From a checkpoint of a small transformer trained on Wikipedia: no biases in attention or MLP.
MLP neurons of a small language model. Each row is named by its layer, matrix (down: output weights) and neuron, and shows model dimensions 0-95. Each number is 50 + 10 x the weight over its row's rms, rounded and kept within 0 to 99. A neuron's up and down rows have the sign that makes its largest values positive.
A block is one neuron, or neurons of one layer that tend to fire together. After each block is what it responds to, as a language model described it from the Wikipedia text at the highest values.

L6.down75:55 60 42 60 51 65 46 55 65 37 37 58 58 60 56 40 49 49 42 49 59 59 60 52 33 26 40 60 48 52 42 46 47 39 39 52 54 51 46 31 43 34 54 46 54 67 57 44 56 56 56 47 49 51 36 44 47 60 49 34 48 48 73 56 60 48 75 55 53 46 44 68 58 49 54 38 56 42 47 50 58 65 57 59 53 71 49 42 50 50 49 43 42 60 38 57
L6.down83:65 72 69 52 71 70 57 39 66 57 60 53 60 39 44 33 54 63 45 41 41 52 55 45 66 43 48 67 43 43 44 56 27 43 42 48 70 54 46 44 46 38 54 56 56 38 49 37 65 49 67 49 54 52 56 45 64 54 43 64 43 47 36 54 58 60 46 50 49 29 49 34 63 42 52 56 42 54 64 48 52 59 32 39 59 55 55 48 61 45 53 54 55 57 55 55
L6.down254:50 65 58 53 62 42 55 41 54 47 52 66 60 50 43 34 47 47 49 52 46 45 53 48 45 56 42 41 58 44 46 32 45 49 48 48 56 67 47 45 60 40 43 46 42 60 54 51 43 60 71 43 42 54 61 25 52 42 45 29 43 42 50 50 36 53 52 55 60 51 58 64 51 54 24 51 56 33 46 60 52 71 53 50 18 57 64 47 34 55 36 51 54 48 48 37
L6.down308:38 60 53 27 58 63 53 44 58 40 31 56 41 45 58 53 54 55 56 51 55 62 61 66 55 39 48 55 41 43 41 36 52 46 69 37 57 41 50 48 53 43 45 66 57 56 61 45 44 62 64 38 66 61 57 44 43 62 51 49 48 43 38 41 47 47 31 67 61 61 50 22 42 57 43 49 48 49 54 36 55 50 30 60 55 42 57 57 38 51 44 56 45 49 50 50
L6.down415:62 49 45 53 60 53 40 41 64 73 38 52 51 62 55 61 48 62 48 69 38 59 52 68 42 57 45 46 59 45 46 39 54 43 45 55 47 48 44 53 57 48 34 35 52 57 51 49 46 50 48 84 54 57 51 30 34 53 66 40 39 55 55 56 32 39 34 63 59 51 45 49 54 31 41 45 45 57 50 57 57 54 58 40 52 55 47 66 47 56 54 48 55 52 50 66
L6.down451:62 50 43 63 57 42 20 40 51 34 37 43 39 44 38 39 39 53 54 56 61 57 49 49 36 53 49 42 43 39 48 49 53 52 39 51 35 46 46 60 50 51 45 33 52 52 51 63 46 64 45 50 41 49 52 54 52 48 50 64 36 36 51 27 50 43 66 52 41 43 36 64 57 71 16 43 58 36 51 62 53 55 48 48 48 63 67 57 60 64 49 65 50 42 45 38
L6.down688:40 55 45 54 67 44 41 45 55 48 51 56 34 54 55 66 53 57 42 44 42 55 48 51 59 55 46 59 52 49 47 51 43 40 51 52 54 55 55 47 50 59 56 51 73 43 51 38 64 40 50 69 47 68 68 45 62 44 41 31 42 56 48 70 52 59 44 66 61 69 43 49 62 37 58 44 47 42 59 62 60 63 44 60 69 34 61 55 33 66 49 40 53 63 39 63
L6.down772:46 51 51 67 44 54 41 42 72 50 46 56 55 43 43 43 60 68 47 45 42 39 57 46 49 60 65 45 27 58 44 62 52 62 63 38 42 53 45 60 43 30 41 63 44 30 57 56 50 67 61 49 52 61 55 53 62 57 26 48 44 41 44 69 52 27 37 36 54 51 41 59 54 40 48 53 59 46 49 69 48 59 57 48 33 43 39 40 62 47 43 37 62 60 51 59
Responds to: End of given names. Final piece of a person's first name or middle-initial period, just before the surname, often in tables and lists: Stephen C., Liam, Eddie.

L5.down43:62 38 35 41 62 63 52 50 49 51 75 36 55 36 61 64 23 57 31 34 51 77 57 67 46 47 45 58 43 60 35 56 41 65 35 41 52 58 51 52 37 50 50 63 54 45 64 52 48 47 60 45 39 33 39 35 48 57 38 50 55 46 47 43 58 64 52 60 38 60 49 66 60 50 38 54 52 53 34 64 50 44 60 44 46 63 43 53 53 52 46 54 73 45 27 63
L5.down119:48 60 52 56 50 40 46 51 69 42 33 48 35 44 53 59 63 50 59 48 54 69 34 56 53 49 33 42 49 50 41 49 51 48 51 35 61 62 59 52 28 69 48 56 18 48 57 50 65 51 47 38 60 58 58 32 32 46 50 59 48 34 64 49 60 55 46 58 53 43 61 51 46 38 47 42 56 56 58 39 37 56 62 44 44 61 34 38 48 28 47 35 40 44 56 65
L5.down273:44 47 55 77 68 50 50 45 46 49 54 45 40 57 55 46 47 42 40 58 46 53 27 50 47 49 39 51 39 54 51 66 57 46 53 63 61 55 45 44 42 47 49 49 32 43 56 52 69 41 40 55 43 63 49 42 50 40 55 55 29 49 66 33 69 47 25 54 39 66 42 49 53 35 45 62 66 36 70 49 38 48 43 44 41 55 45 44 30 31 51 54 46 46 56 38
L5.down329:52 62 44 54 55 37 38 65 72 50 60 45 30 65 48 49 60 32 52 61 60 69 61 59 38 48 54 47 55 49 57 25 53 66 49 43 41 40 52 54 34 42 63 44 45 30 48 50 60 57 48 50 60 50 48 41 42 81 72 47 71 41 46 55 39 48 43 44 52 37 59 62 57 60 48 33 56 36 34 40 46 50 51 63 71 45 57 50 52 50 38 42 43 56 50 43
L5.down466:51 57 49 45 34 48 53 34 45 52 39 43 49 52 64 52 42 39 43 38 51 44 61 46 35 66 63 38 55 41 64 57 51 67 46 54 36 50 68 48 78 33 55 60 59 57 54 56 25 43 29 51 42 53 60 48 45 61 42 25 49 61 42 58 51 45 43 52 51 38 55 47 50 44 25 55 49 48 39 39 51 52 55 54 49 72 54 41 50 52 51 54 55 52 47 57
L5.down561:75 32 56 38 61 51 60 46 39 53 52 49 58 44 47 61 39 54 52 48 61 50 58 54 42 55 60 62 40 35 33 63 58 54 43 68 56 43 44 54 69 48 63 56 55 60 69 52 39 27 54 30 25 53 53 39 37 40 43 51 45 42 53 41 45 45 58 51 64 56 42 41 59 51 66 51 47 55 61 49 56 54 35 48 58 57 45 62 53 49 57 44 36 54 55 41
L5.down583:52 48 31 42 49 70 35 43 44 50 65 30 46 58 57 38 35 37 66 62 44 62 47 60 42 39 57 49 59 41 51 56 58 44 58 54 44 60 47 39 67 54 70 45 53 36 52 46 54 60 48 60 55 59 54 19 34 53 66 45 52 49 40 64 61 56 58 46 58 47 64 63 54 55 45 36 57 43 53 53 51 33 45 60 46 60 67 38 14 48 20 31 44 51 48 34
L5.down816:67 50 51 53 37 56 39 52 41 48 68 32 41 61 65 60 50 67 20 61 42 59 35 49 42 48 65 47 53 48 60 58 43 48 49 48 52 27 40 42 56 50 56 61 43 49 38 40 63 50 49 53 44 41 50 64 30 70 53 50 49 52 57 54 55 37 50 25 60 40 44 59 54 57 46 71 35 42 38 46 50 47 46 43 45 47 41 56 78 41 50 28 38 44 53 55
Responds to: Plural noun endings. Tokens that complete a plural noun, usually suffix pieces (nomin-ations, prosecut-ors, subscrib-ers) or whole plurals like members, often in headings or counts.

L6.down109:50 48 66 32 69 37 51 41 62 71 46 48 44 37 53 67 48 56 38 56 38 53 49 41 59 42 43 63 58 36 62 50 44 46 48 44 60 48 64 88 58 78 52 41 44 49 60 37 43 59 41 57 45 30 53 42 47 34 33 52 54 53 57 50 55 46 44 41 45 63 41 44 66 40 58 46 44 39 41 38 45 55 44 38 57 37 52 49 54 51 45 48 61 52 63 59
L6.down110:55 49 54 54 37 76 59 46 29 51 48 63 62 69 33 55 65 58 65 60 35 48 51 42 64 49 45 57 51 65 43 48 53 47 57 32 62 58 38 48 38 51 56 54 46 45 49 52 55 58 45 47 48 47 43 59 45 40 51 52 51 53 60 40 44 55 70 57 43 60 56 49 66 50 51 46 53 45 43 37 28 48 54 59 47 58 48 65 36 72 47 40 39 69 33 61
L6.down111:59 51 43 53 67 33 67 42 54 57 70 53 58 36 62 60 29 55 64 37 43 68 53 53 41 47 48 57 73 72 50 59 42 46 62 47 46 46 56 60 65 42 39 50 43 60 39 53 69 51 43 46 56 66 53 08 60 62 51 48 46 57 40 41 41 45 47 52 55 49 50 42 57 53 60 36 32 50 48 49 67 38 61 61 44 58 48 42 53 26 55 57 46 40 60 45
L6.down179:63 33 40 49 35 53 51 53 45 59 57 50 50 36 55 53 53 58 56 37 41 53 48 42 57 39 44 37 40 56 49 35 38 48 52 51 61 54 58 47 58 64 56 63 53 65 30 35 59 55 65 38 42 48 61 38 53 61 65 33 59 39 45 52 65 39 35 57 39 69 44 43 57 63 59 41 44 36 59 53 51 50 22 49 48 61 58 60 38 45 25 52 57 55 44 53
L6.down381:55 44 17 48 54 41 40 28 47 48 29 47 53 62 35 59 53 51 53 50 44 50 43 40 50 47 49 33 21 48 55 49 55 55 53 56 65 39 48 28 45 42 40 45 42 65 36 52 29 35 61 46 38 64 45 68 61 54 54 49 36 57 40 74 38 43 41 48 57 36 59 76 48 64 51 38 32 36 60 54 46 44 42 49 33 43 40 30 55 43 40 51 55 30 52 49
L6.down418:63 36 45 51 65 63 67 60 42 33 45 47 53 55 58 49 46 56 37 48 46 44 42 43 75 54 48 59 62 29 66 58 43 42 55 32 58 38 57 37 52 51 54 39 58 47 52 60 62 46 41 55 40 49 44 25 44 51 48 44 45 47 53 31 48 56 50 48 30 45 71 59 39 59 30 55 51 63 55 44 44 53 54 42 50 53 48 40 44 35 43 51 46 47 49 48
L6.down615:45 51 45 47 38 63 50 46 52 38 47 61 34 34 62 42 42 55 58 44 65 44 49 43 54 56 49 60 51 38 46 59 49 63 59 41 32 64 52 36 43 75 54 45 47 43 42 49 52 56 41 45 39 52 47 56 36 65 47 54 54 51 69 49 59 55 62 63 51 58 49 52 69 59 53 55 59 32 51 41 32 66 47 52 64 41 40 41 47 44 54 58 47 57 55 38
L6.down795:56 45 71 39 62 53 50 57 50 51 54 41 56 48 56 56 52 16 40 58 43 45 77 31 48 56 41 56 52 57 52 40 48 48 53 41 51 49 36 67 51 47 77 52 44 45 49 47 44 52 46 42 37 57 58 74 66 68 50 34 44 54 63 50 60 60 52 49 56 48 50 51 49 66 46 34 33 56 55 46 52 52 33 47 59 41 47 58 67 64 47 56 44 42 49 41
Responds to: Degree modifiers before adjectives. Intensifying adverbs just before an adjective, such as very, most, too, and -ly endings in increasingly and essentially; weaker on and or commas between adjectives.

L2.down83:65 60 53 50 64 49 47 51 60 57 63 52 45 43 52 56 55 51 37 42 26 41 69 57 47 50 58 56 62 34 46 44 64 62 64 49 50 67 60 42 53 42 45 28 39 50 43 58 50 36 52 47 50 66 43 35 49 74 55 46 54 59 39 59 50 51 81 41 45 45 46 54 48 43 38 26 43 49 58 60 41 50 72 53 52 48 44 42 51 43 34 53 63 42 51 38
Responds to: Section-heading closers. Closing markers of Wikipedia headings (==, ===) such as in "== Career ==" or "==Demographics==", the newline after "= Title =" lines, and some paragraph-ending line breaks.

L6.down321:46 56 57 49 43 61 42 64 47 58 50 31 46 46 48 47 37 62 56 55 47 57 61 54 76 47 41 41 55 48 49 49 46 44 43 75 48 42 59 70 58 58 41 47 44 44 63 51 59 51 66 45 56 59 35 62 68 51 54 45 40 37 60 47 45 50 53 26 64 52 88 49 61 49 63 40 42 31 49 45 51 52 71 41 50 35 54 38 48 63 35 60 51 50 53 39
L6.down547:58 44 29 60 62 66 60 55 67 53 41 43 58 64 64 56 55 52 55 36 43 55 40 48 42 47 56 58 71 61 57 44 42 50 54 65 53 61 37 46 43 73 50 59 48 49 45 47 72 64 46 41 51 35 58 37 50 51 72 50 55 71 37 45 56 46 38 52 55 45 43 60 58 42 59 47 50 53 58 46 52 57 64 58 54 56 59 49 58 44 75 52 64 60 68 63
L6.down582:55 42 52 36 52 50 56 55 36 40 66 48 41 51 49 45 59 52 66 54 66 62 63 50 56 58 42 57 49 57 52 34 42 47 56 55 48 46 54 47 46 59 51 50 59 45 33 43 31 45 51 43 61 49 35 62 58 53 52 36 71 52 47 47 64 42 62 57 48 67 56 63 37 40 43 54 54 42 35 55 50 55 34 54 63 39 49 55 38 70 21 57 57 57 45 51
L6.down606:53 70 44 63 71 56 51 52 63 32 57 55 49 38 47 34 46 45 38 61 55 31 28 32 57 57 44 44 67 28 55 63 36 41 52 39 74 28 48 33 49 53 63 52 51 52 45 48 57 46 47 53 42 54 52 22 50 47 58 55 42 52 43 53 63 64 52 35 46 52 41 54 64 44 51 50 48 52 51 61 65 51 36 48 58 61 45 57 53 71 50 56 66 46 52 43
L6.down685:36 49 58 61 47 45 42 39 53 58 36 42 59 73 52 33 52 42 34 45 55 43 43 52 51 39 42 47 38 44 51 64 52 49 57 62 58 47 42 55 49 42 44 43 58 56 48 57 44 58 55 57 56 63 30 60 54 27 36 40 50 39 51 65 42 39 35 51 56 43 39 44 48 45 46 56 48 60 50 50 52 49 64 62 51 58 38 55 63 60 47 52 40 66 52 57
L6.down704:39 52 50 57 40 66 67 49 55 52 50 52 43 55 52 47 61 63 50 72 47 46 46 40 46 50 61 44 49 60 42 25 59 52 34 56 37 51 76 55 39 64 54 50 47 63 55 60 41 51 51 49 68 39 34 44 53 34 54 55 51 48 43 63 41 63 46 61 44 45 39 40 65 20 47 58 50 55 37 54 44 44 38 50 33 50 37 26 48 50 41 40 59 38 35 61
L6.down727:56 70 58 65 43 38 58 59 53 57 54 36 44 49 45 36 56 58 63 39 71 52 53 53 67 52 67 45 51 61 70 46 70 56 38 65 40 62 36 50 45 71 35 59 59 59 63 42 42 54 37 40 58 46 55 68 61 41 50 41 48 61 60 49 45 56 46 35 36 37 53 64 40 41 54 62 56 64 59 50 41 65 50 63 66 30 46 64 73 38 46 48 58 47 59 47
L6.down746:44 55 47 62 43 38 54 50 46 69 37 49 39 54 57 45 53 40 70 30 54 38 49 40 48 53 51 53 47 32 65 60 57 50 62 58 56 52 47 47 62 64 59 41 39 63 58 59 43 52 45 38 43 54 36 33 62 56 61 46 30 64 67 60 55 61 58 63 52 63 49 47 44 40 61 36 40 52 51 71 54 38 49 51 46 43 53 56 24 63 47 49 48 52 68 49
Responds to: Infobox field names. Final token of a field label in dash-prefixed infobox lists or table headers, just before a colon or cell break, e.g. Alma mater, Media type, Architectural style.

L5.down46:45 47 70 34 61 38 35 56 56 59 48 45 54 57 64 58 55 37 53 54 49 30 58 49 59 64 65 54 51 37 44 50 71 16 56 43 44 55 60 46 55 47 36 57 58 52 56 54 52 54 30 69 69 42 59 62 53 53 51 41 47 60 44 54 19 56 47 51 58 57 33 51 55 37 55 53 62 55 65 53 66 47 61 49 59 69 57 39 52 62 30 56 60 58 31 58
L5.down124:49 61 59 41 42 69 51 49 60 55 41 53 43 45 52 69 53 47 22 67 57 54 44 57 31 62 64 52 42 37 49 41 42 44 47 64 39 48 52 54 36 34 44 55 65 34 40 39 46 68 51 39 45 51 48 61 59 61 45 47 48 37 49 57 52 56 44 47 66 44 51 57 44 63 54 47 43 53 46 58 47 46 65 55 41 61 38 60 69 42 48 47 51 54 52 60
L5.down158:63 63 58 55 36 61 57 63 58 63 50 40 49 60 66 61 40 44 42 67 47 42 71 53 37 40 31 45 58 41 55 55 40 50 53 61 47 42 40 55 35 35 44 38 46 54 62 51 43 49 52 56 50 37 63 50 47 53 63 57 46 59 57 60 67 56 49 46 53 35 47 40 61 45 56 44 58 44 71 45 30 61 50 39 65 70 42 54 49 56 49 55 50 68 37 40
L5.down189:46 74 35 60 54 55 54 25 51 47 42 51 41 61 54 48 55 65 52 48 61 54 62 43 47 50 43 53 67 49 47 43 38 46 48 36 52 57 53 46 74 32 21 33 48 61 46 64 54 38 49 39 59 56 67 61 35 49 42 38 33 30 49 69 56 50 38 46 56 62 63 54 50 34 44 34 70 40 62 20 51 40 43 47 40 58 57 40 46 53 37 40 48 46 47 40
L5.down266:66 26 54 43 59 55 43 39 52 61 50 42 49 49 59 49 49 35 46 50 35 62 47 44 50 56 33 46 44 40 61 55 48 35 53 45 46 44 43 48 59 52 53 44 50 52 43 62 43 34 37 40 45 50 34 42 55 47 45 64 46 49 64 37 39 51 44 58 64 53 41 53 74 48 59 45 41 46 57 55 39 80 50 36 28 48 47 18 45 66 38 59 41 40 49 43
L5.down340:54 46 58 52 52 48 54 50 46 42 62 29 60 45 51 62 70 47 31 35 43 53 34 51 64 41 48 65 66 64 58 57 37 31 51 51 44 42 52 59 49 64 64 56 73 55 32 59 48 58 51 47 39 31 48 68 54 48 48 59 74 56 59 34 58 48 52 49 50 37 50 63 38 29 38 40 57 56 61 38 51 47 48 54 40 48 61 50 57 47 58 55 54 65 34 46
L5.down613:51 58 51 50 49 52 52 53 64 51 47 56 65 55 50 71 44 52 64 33 54 45 57 68 41 54 30 59 46 47 55 44 50 49 67 41 53 40 54 58 54 69 67 55 54 49 25 35 31 62 37 48 47 47 35 66 40 60 65 53 40 50 44 40 38 41 59 43 49 50 20 48 44 58 50 62 40 64 59 51 43 14 50 51 63 61 55 68 53 45 56 58 46 43 46 51
L5.down688:61 49 53 74 46 45 66 28 71 49 48 42 47 53 59 63 60 51 56 54 44 47 58 45 55 44 64 69 57 46 52 60 38 50 53 49 48 31 44 64 59 63 44 51 75 60 48 52 41 59 54 45 56 59 37 33 50 56 42 50 46 56 51 32 69 36 47 47 43 58 53 44 43 59 50 50 57 53 46 53 55 45 44 66 49 56 39 51 41 52 61 51 59 43 45 54
Responds to: Name initials and paragraph breaks. Fires on the period after a middle initial in full names, such as William M. Grimes and Frank C. Partridge, and on line breaks ending paragraphs.

L5.down23:51 42 39 50 56 34 55 50 50 39 46 54 54 63 45 50 50 54 54 42 60 48 28 15 65 55 40 66 41 23 63 53 38 57 58 49 32 53 49 36 49 51 49 39 55 44 53 64 37 54 52 38 45 49 35 38 46 35 49 41 38 85 54 39 38 55 42 59 46 36 57 48 45 37 56 37 68 40 53 31 49 48 54 43 61 56 58 48 39 52 69 53 54 43 45 46
L5.down58:41 52 61 45 59 51 45 67 68 47 47 63 49 53 56 46 53 38 65 40 53 33 36 62 48 62 41 47 48 31 49 65 43 50 78 50 71 48 44 50 35 36 48 56 48 70 48 39 36 44 54 41 47 64 31 35 54 45 51 49 45 57 53 61 40 59 45 37 47 61 45 52 38 55 39 39 60 33 66 47 59 42 50 59 52 42 53 55 60 56 61 51 65 30 43 45
L5.down316:45 51 54 50 53 44 41 57 65 41 60 52 58 40 46 57 50 39 61 50 49 53 39 47 32 55 48 62 40 51 43 43 61 53 49 65 48 62 33 54 43 52 43 40 38 41 34 61 58 58 50 50 64 26 65 43 58 47 71 49 57 49 49 36 49 47 44 62 61 34 59 62 41 67 36 64 52 60 52 45 56 45 45 32 45 61 58 54 47 66 39 62 65 47 25 47
L5.down324:24 67 52 54 55 59 37 54 48 36 64 47 67 43 37 63 65 55 39 39 35 40 31 72 75 52 59 38 58 64 36 38 49 56 61 66 43 48 55 48 48 64 66 48 45 53 44 50 57 58 50 59 60 57 60 56 51 53 66 64 46 58 56 46 36 33 26 48 55 41 36 47 57 52 38 46 63 59 51 52 53 42 55 41 52 50 66 61 58 45 51 51 46 56 66 68
L5.down424:41 72 64 50 65 44 42 66 27 45 57 41 50 62 54 52 60 63 53 51 52 34 65 38 49 64 41 57 46 47 69 62 56 37 56 55 51 39 38 58 57 48 39 41 44 56 64 45 38 50 48 38 53 50 51 56 32 50 71 51 31 61 70 45 55 43 56 62 40 48 65 50 40 56 50 58 58 53 52 43 52 52 54 56 40 32 36 54 58 27 66 53 54 50 37 43
L5.down571:53 46 48 41 51 56 61 37 60 62 36 55 46 46 42 39 63 51 45 54 56 49 34 45 65 24 64 49 54 50 54 47 30 46 41 47 49 50 41 47 50 50 45 48 44 67 52 58 49 49 48 52 46 47 68 84 47 38 36 51 49 54 49 42 47 36 58 50 60 46 41 57 49 53 38 48 42 40 45 41 45 44 47 48 60 56 40 57 38 62 43 43 49 38 72 34
L5.down640:36 54 40 55 42 46 47 50 52 49 82 55 55 44 55 50 65 46 44 57 36 39 23 60 30 46 53 44 57 48 56 44 46 45 51 53 57 58 53 46 56 54 32 45 50 68 61 47 37 61 39 32 34 46 47 78 46 63 40 55 59 55 58 38 42 52 53 59 50 56 61 27 68 45 28 62 52 58 45 55 43 50 72 46 51 54 60 57 56 40 57 43 43 46 50 54
L5.down737:30 49 53 51 45 63 45 53 49 35 58 52 66 56 48 51 56 56 46 54 35 51 53 49 47 53 66 64 50 43 50 45 45 45 48 46 41 46 57 54 35 37 42 35 51 53 50 47 46 38 47 49 20 50 34 54 52 74 41 54 50 53 61 44 49 48 46 48 68 35 35 59 55 49 44 45 43 44 47 61 36 45 50 36 34 66 57 47 43 54 53 51 27 52 44 46
Responds to: Infobox field names. Field-name words at the start of dash-led infobox lines, just before a colon, such as Area, Province, Spouse, Budget, Strikeouts; a few weaker hits on word pieces inside place names and section headings.

L6.down45:60 51 53 56 33 57 53 55 48 43 34 45 39 61 47 44 59 34 51 38 36 54 66 46 65 47 53 56 44 33 47 73 47 53 42 42 29 64 59 48 47 60 55 53 59 52 51 73 39 68 42 45 65 39 51 48 43 52 57 49 49 50 47 51 50 52 35 57 50 64 47 46 54 47 56 50 46 50 57 50 35 53 48 38 56 57 62 42 57 52 57 53 40 46 64 39
L6.down174:61 46 46 32 49 49 55 41 71 47 51 35 64 49 44 67 48 43 28 33 68 42 35 63 41 69 36 40 71 49 46 54 42 50 43 46 72 55 51 62 52 48 54 32 42 57 45 67 42 49 57 61 65 43 50 61 57 67 46 48 29 57 52 39 34 55 38 50 47 58 59 49 52 66 32 55 37 41 50 44 54 52 47 42 57 55 60 46 52 48 59 51 48 52 53 43
L6.down206:58 51 54 60 49 62 49 36 40 28 49 39 45 49 54 54 44 33 43 44 52 40 46 38 69 60 55 45 38 38 38 38 50 67 48 50 41 57 46 50 53 59 35 43 53 57 47 51 66 49 38 52 47 38 54 59 61 49 51 58 47 47 40 42 48 51 58 29 56 62 46 55 67 40 58 56 71 64 62 45 69 34 49 52 40 51 59 53 48 42 33 52 57 46 60 39
L6.down234:41 36 38 55 29 60 42 50 58 43 46 38 34 58 48 51 44 47 28 44 63 32 51 48 50 35 61 52 53 51 38 51 52 41 69 63 53 70 38 50 50 36 39 41 48 65 42 50 43 45 50 51 43 55 54 50 47 61 27 60 45 56 39 39 56 51 29 32 25 51 52 38 45 54 56 47 50 51 50 59 32 41 35 63 68 56 60 47 47 43 57 48 58 56 40 31
L6.down281:49 53 45 53 50 49 34 42 64 47 33 58 66 48 44 41 41 35 48 47 54 54 57 41 55 47 46 46 55 50 52 62 60 32 64 45 65 45 63 56 53 63 55 53 37 62 52 55 42 44 42 42 59 29 56 60 45 58 44 57 38 58 33 33 51 46 51 58 39 65 31 39 55 49 42 45 41 57 58 34 54 28 37 51 42 64 60 52 52 45 77 47 44 54 62 41
L6.down571:46 48 53 41 49 52 46 37 62 58 92 57 45 54 66 46 44 36 66 56 45 68 51 51 49 61 54 30 67 35 49 56 48 32 53 67 55 40 65 38 55 67 48 55 53 35 44 41 52 61 58 55 47 62 52 36 44 48 39 56 59 46 45 62 64 42 56 58 41 40 54 48 56 48 54 51 53 44 37 46 55 41 60 58 62 49 59 30 56 64 39 45 48 68 36 49
L6.down770:61 38 80 49 20 50 57 39 59 32 47 60 52 56 51 45 68 62 25 66 53 53 37 35 41 44 49 41 38 39 62 41 69 49 49 40 53 49 42 59 43 45 43 44 56 53 66 50 56 56 42 57 58 47 62 52 45 42 39 64 45 62 37 41 43 60 42 57 48 51 56 39 78 60 54 46 52 51 41 56 57 61 58 39 53 49 50 54 45 44 43 43 42 54 58 48
L6.down825:47 46 47 44 56 55 44 33 42 43 51 44 68 71 71 55 47 45 40 55 64 60 48 47 53 51 41 63 57 42 48 51 53 57 45 40 39 56 53 66 50 50 58 74 53 54 50 52 37 64 53 34 36 42 60 41 49 46 48 47 40 50 46 57 40 36 55 53 45 61 50 52 49 56 59 50 35 53 57 60 77 65 49 44 50 43 44 62 14 56 53 46 60 60 52 36
Responds to: Plural noun endings. Final plural-suffix pieces that complete a split noun, such as -ues in values, -ases in phrases, -ers in computers, -ae in larvae.

L5.down0:53 54 43 63 51 30 33 43 41 56 47 50 57 41 44 55 52 58 46 48 51 31 63 63 28 60 39 54 47 34 40 61 53 52 45 39 65 54 60 52 34 48 61 62 54 71 46 55 50 54 38 39 51 42 56 55 61 45 37 56 51 66 57 52 40 31 49 54 48 55 33 65 32 63 64 49 35 51 57 60 55 47 48 60 56 50 54 52 46 53 71 50 51 63 49 36
L5.down141:55 54 49 56 55 42 47 47 37 44 47 57 40 49 64 53 49 49 60 61 43 56 56 50 49 60 58 48 58 45 77 56 55 35 60 68 65 31 51 30 59 42 66 35 54 54 60 59 60 52 28 56 50 69 39 33 48 40 60 47 42 46 59 58 48 41 47 38 45 37 64 55 49 45 55 60 59 30 43 47 47 42 31 41 55 42 44 43 42 56 50 36 44 57 51 55
L5.down312:38 49 53 49 52 59 51 48 56 28 51 61 63 50 45 59 49 54 50 54 64 60 40 59 39 64 50 45 44 54 38 50 46 42 56 42 49 59 73 52 52 54 53 33 41 53 50 55 47 56 57 39 64 39 63 56 47 50 40 79 61 39 52 39 42 38 43 60 37 29 56 45 46 29 57 28 46 38 62 56 70 39 48 47 44 49 50 50 59 28 52 46 67 51 39 62
L5.down370:60 64 58 56 55 29 47 58 41 47 42 36 51 47 45 46 55 44 56 46 53 62 46 44 37 59 51 48 31 54 62 62 47 52 43 37 36 56 63 50 48 29 43 63 27 47 42 48 70 33 64 53 44 46 55 61 58 39 48 41 44 43 64 39 48 43 50 42 63 49 33 35 41 46 48 42 48 46 62 72 68 65 45 37 50 37 65 69 39 40 53 51 50 54 46 57
L5.down413:45 40 58 26 40 56 66 41 69 40 44 48 38 51 48 54 56 28 42 62 54 60 32 60 67 54 57 37 58 59 57 48 53 36 52 51 47 59 67 53 49 39 43 40 51 51 40 58 40 53 52 49 39 54 78 33 60 59 27 63 45 50 49 70 62 48 60 57 43 55 46 57 42 34 47 56 31 42 40 51 61 60 42 54 40 44 45 63 54 58 40 41 50 54 37 52
L5.down588:67 73 56 43 30 58 61 29 55 59 34 53 45 58 47 45 49 32 60 61 51 46 41 42 51 52 49 52 38 46 41 47 47 52 55 35 53 39 55 55 38 52 40 76 54 52 49 40 44 61 69 64 43 46 70 29 57 52 59 52 67 62 35 43 51 56 55 52 53 43 52 47 35 63 52 55 53 72 46 38 46 45 51 59 48 73 52 71 57 54 60 55 53 43 36 56
L5.down736:59 50 64 44 39 52 58 60 52 59 43 55 30 51 50 43 40 47 63 53 61 49 45 50 44 41 57 42 49 55 51 77 54 63 49 61 67 46 46 60 45 37 55 51 44 44 44 51 52 59 50 60 66 51 37 28 48 50 71 59 55 51 33 47 56 57 57 63 46 52 48 52 35 77 54 57 59 38 38 51 57 46 47 35 50 56 26 65 43 55 62 57 43 47 44 58
L5.down740:52 45 67 53 70 38 43 47 49 68 43 66 58 51 60 49 46 54 56 41 42 36 51 39 47 44 45 51 44 47 43 47 48 58 58 44 63 38 43 49 34 29 42 51 48 44 60 42 45 44 53 45 63 58 56 52 48 59 53 41 64 47 40 42 59 52 54 45 52 50 47 56 40 56 48 44 39 30 49 53 44 41 43 56 47 28 58 52 63 47 78 56 56 40 39 56
Responds to: Coordinating conjunction after predicate. Fires on "and" (sometimes "but", comma, "yet", "Then") joining a second adjective, verb phrase or clause after a predicate, e.g. "were short-lived and", "was rusticated and".

L2.down301:49 45 59 48 55 58 30 46 65 50 39 59 67 63 41 49 36 66 61 53 44 47 52 62 50 61 59 61 50 47 44 61 47 49 41 61 70 48 50 51 55 40 49 50 69 51 49 35 38 52 53 52 57 47 49 47 34 31 68 57 48 35 52 60 58 60 53 44 67 42 44 49 47 67 42 40 61 39 56 51 49 48 39 64 68 42 62 40 64 57 49 64 19 50 55 35
Responds to: Clause-joining conjunctions. Conjunctions right after a comma that start a new clause, such as and, but, so, as well as while and however.

L2.down455:60 50 56 55 58 55 33 44 35 74 54 46 58 61 53 55 44 63 70 40 38 45 53 59 49 45 28 62 46 37 35 39 50 34 62 45 59 45 55 55 56 45 65 50 64 52 45 37 49 40 64 56 20 52 60 34 55 51 56 64 49 70 39 63 53 48 51 42 48 49 52 57 46 71 54 45 47 41 58 51 44 45 46 46 60 53 56 48 33 56 42 55 39 47 47 54
Responds to: Plural noun endings. Plural nouns, often the final plural-suffix piece of a split word, in general prose, such as experts, races, clubs, workers, injuries.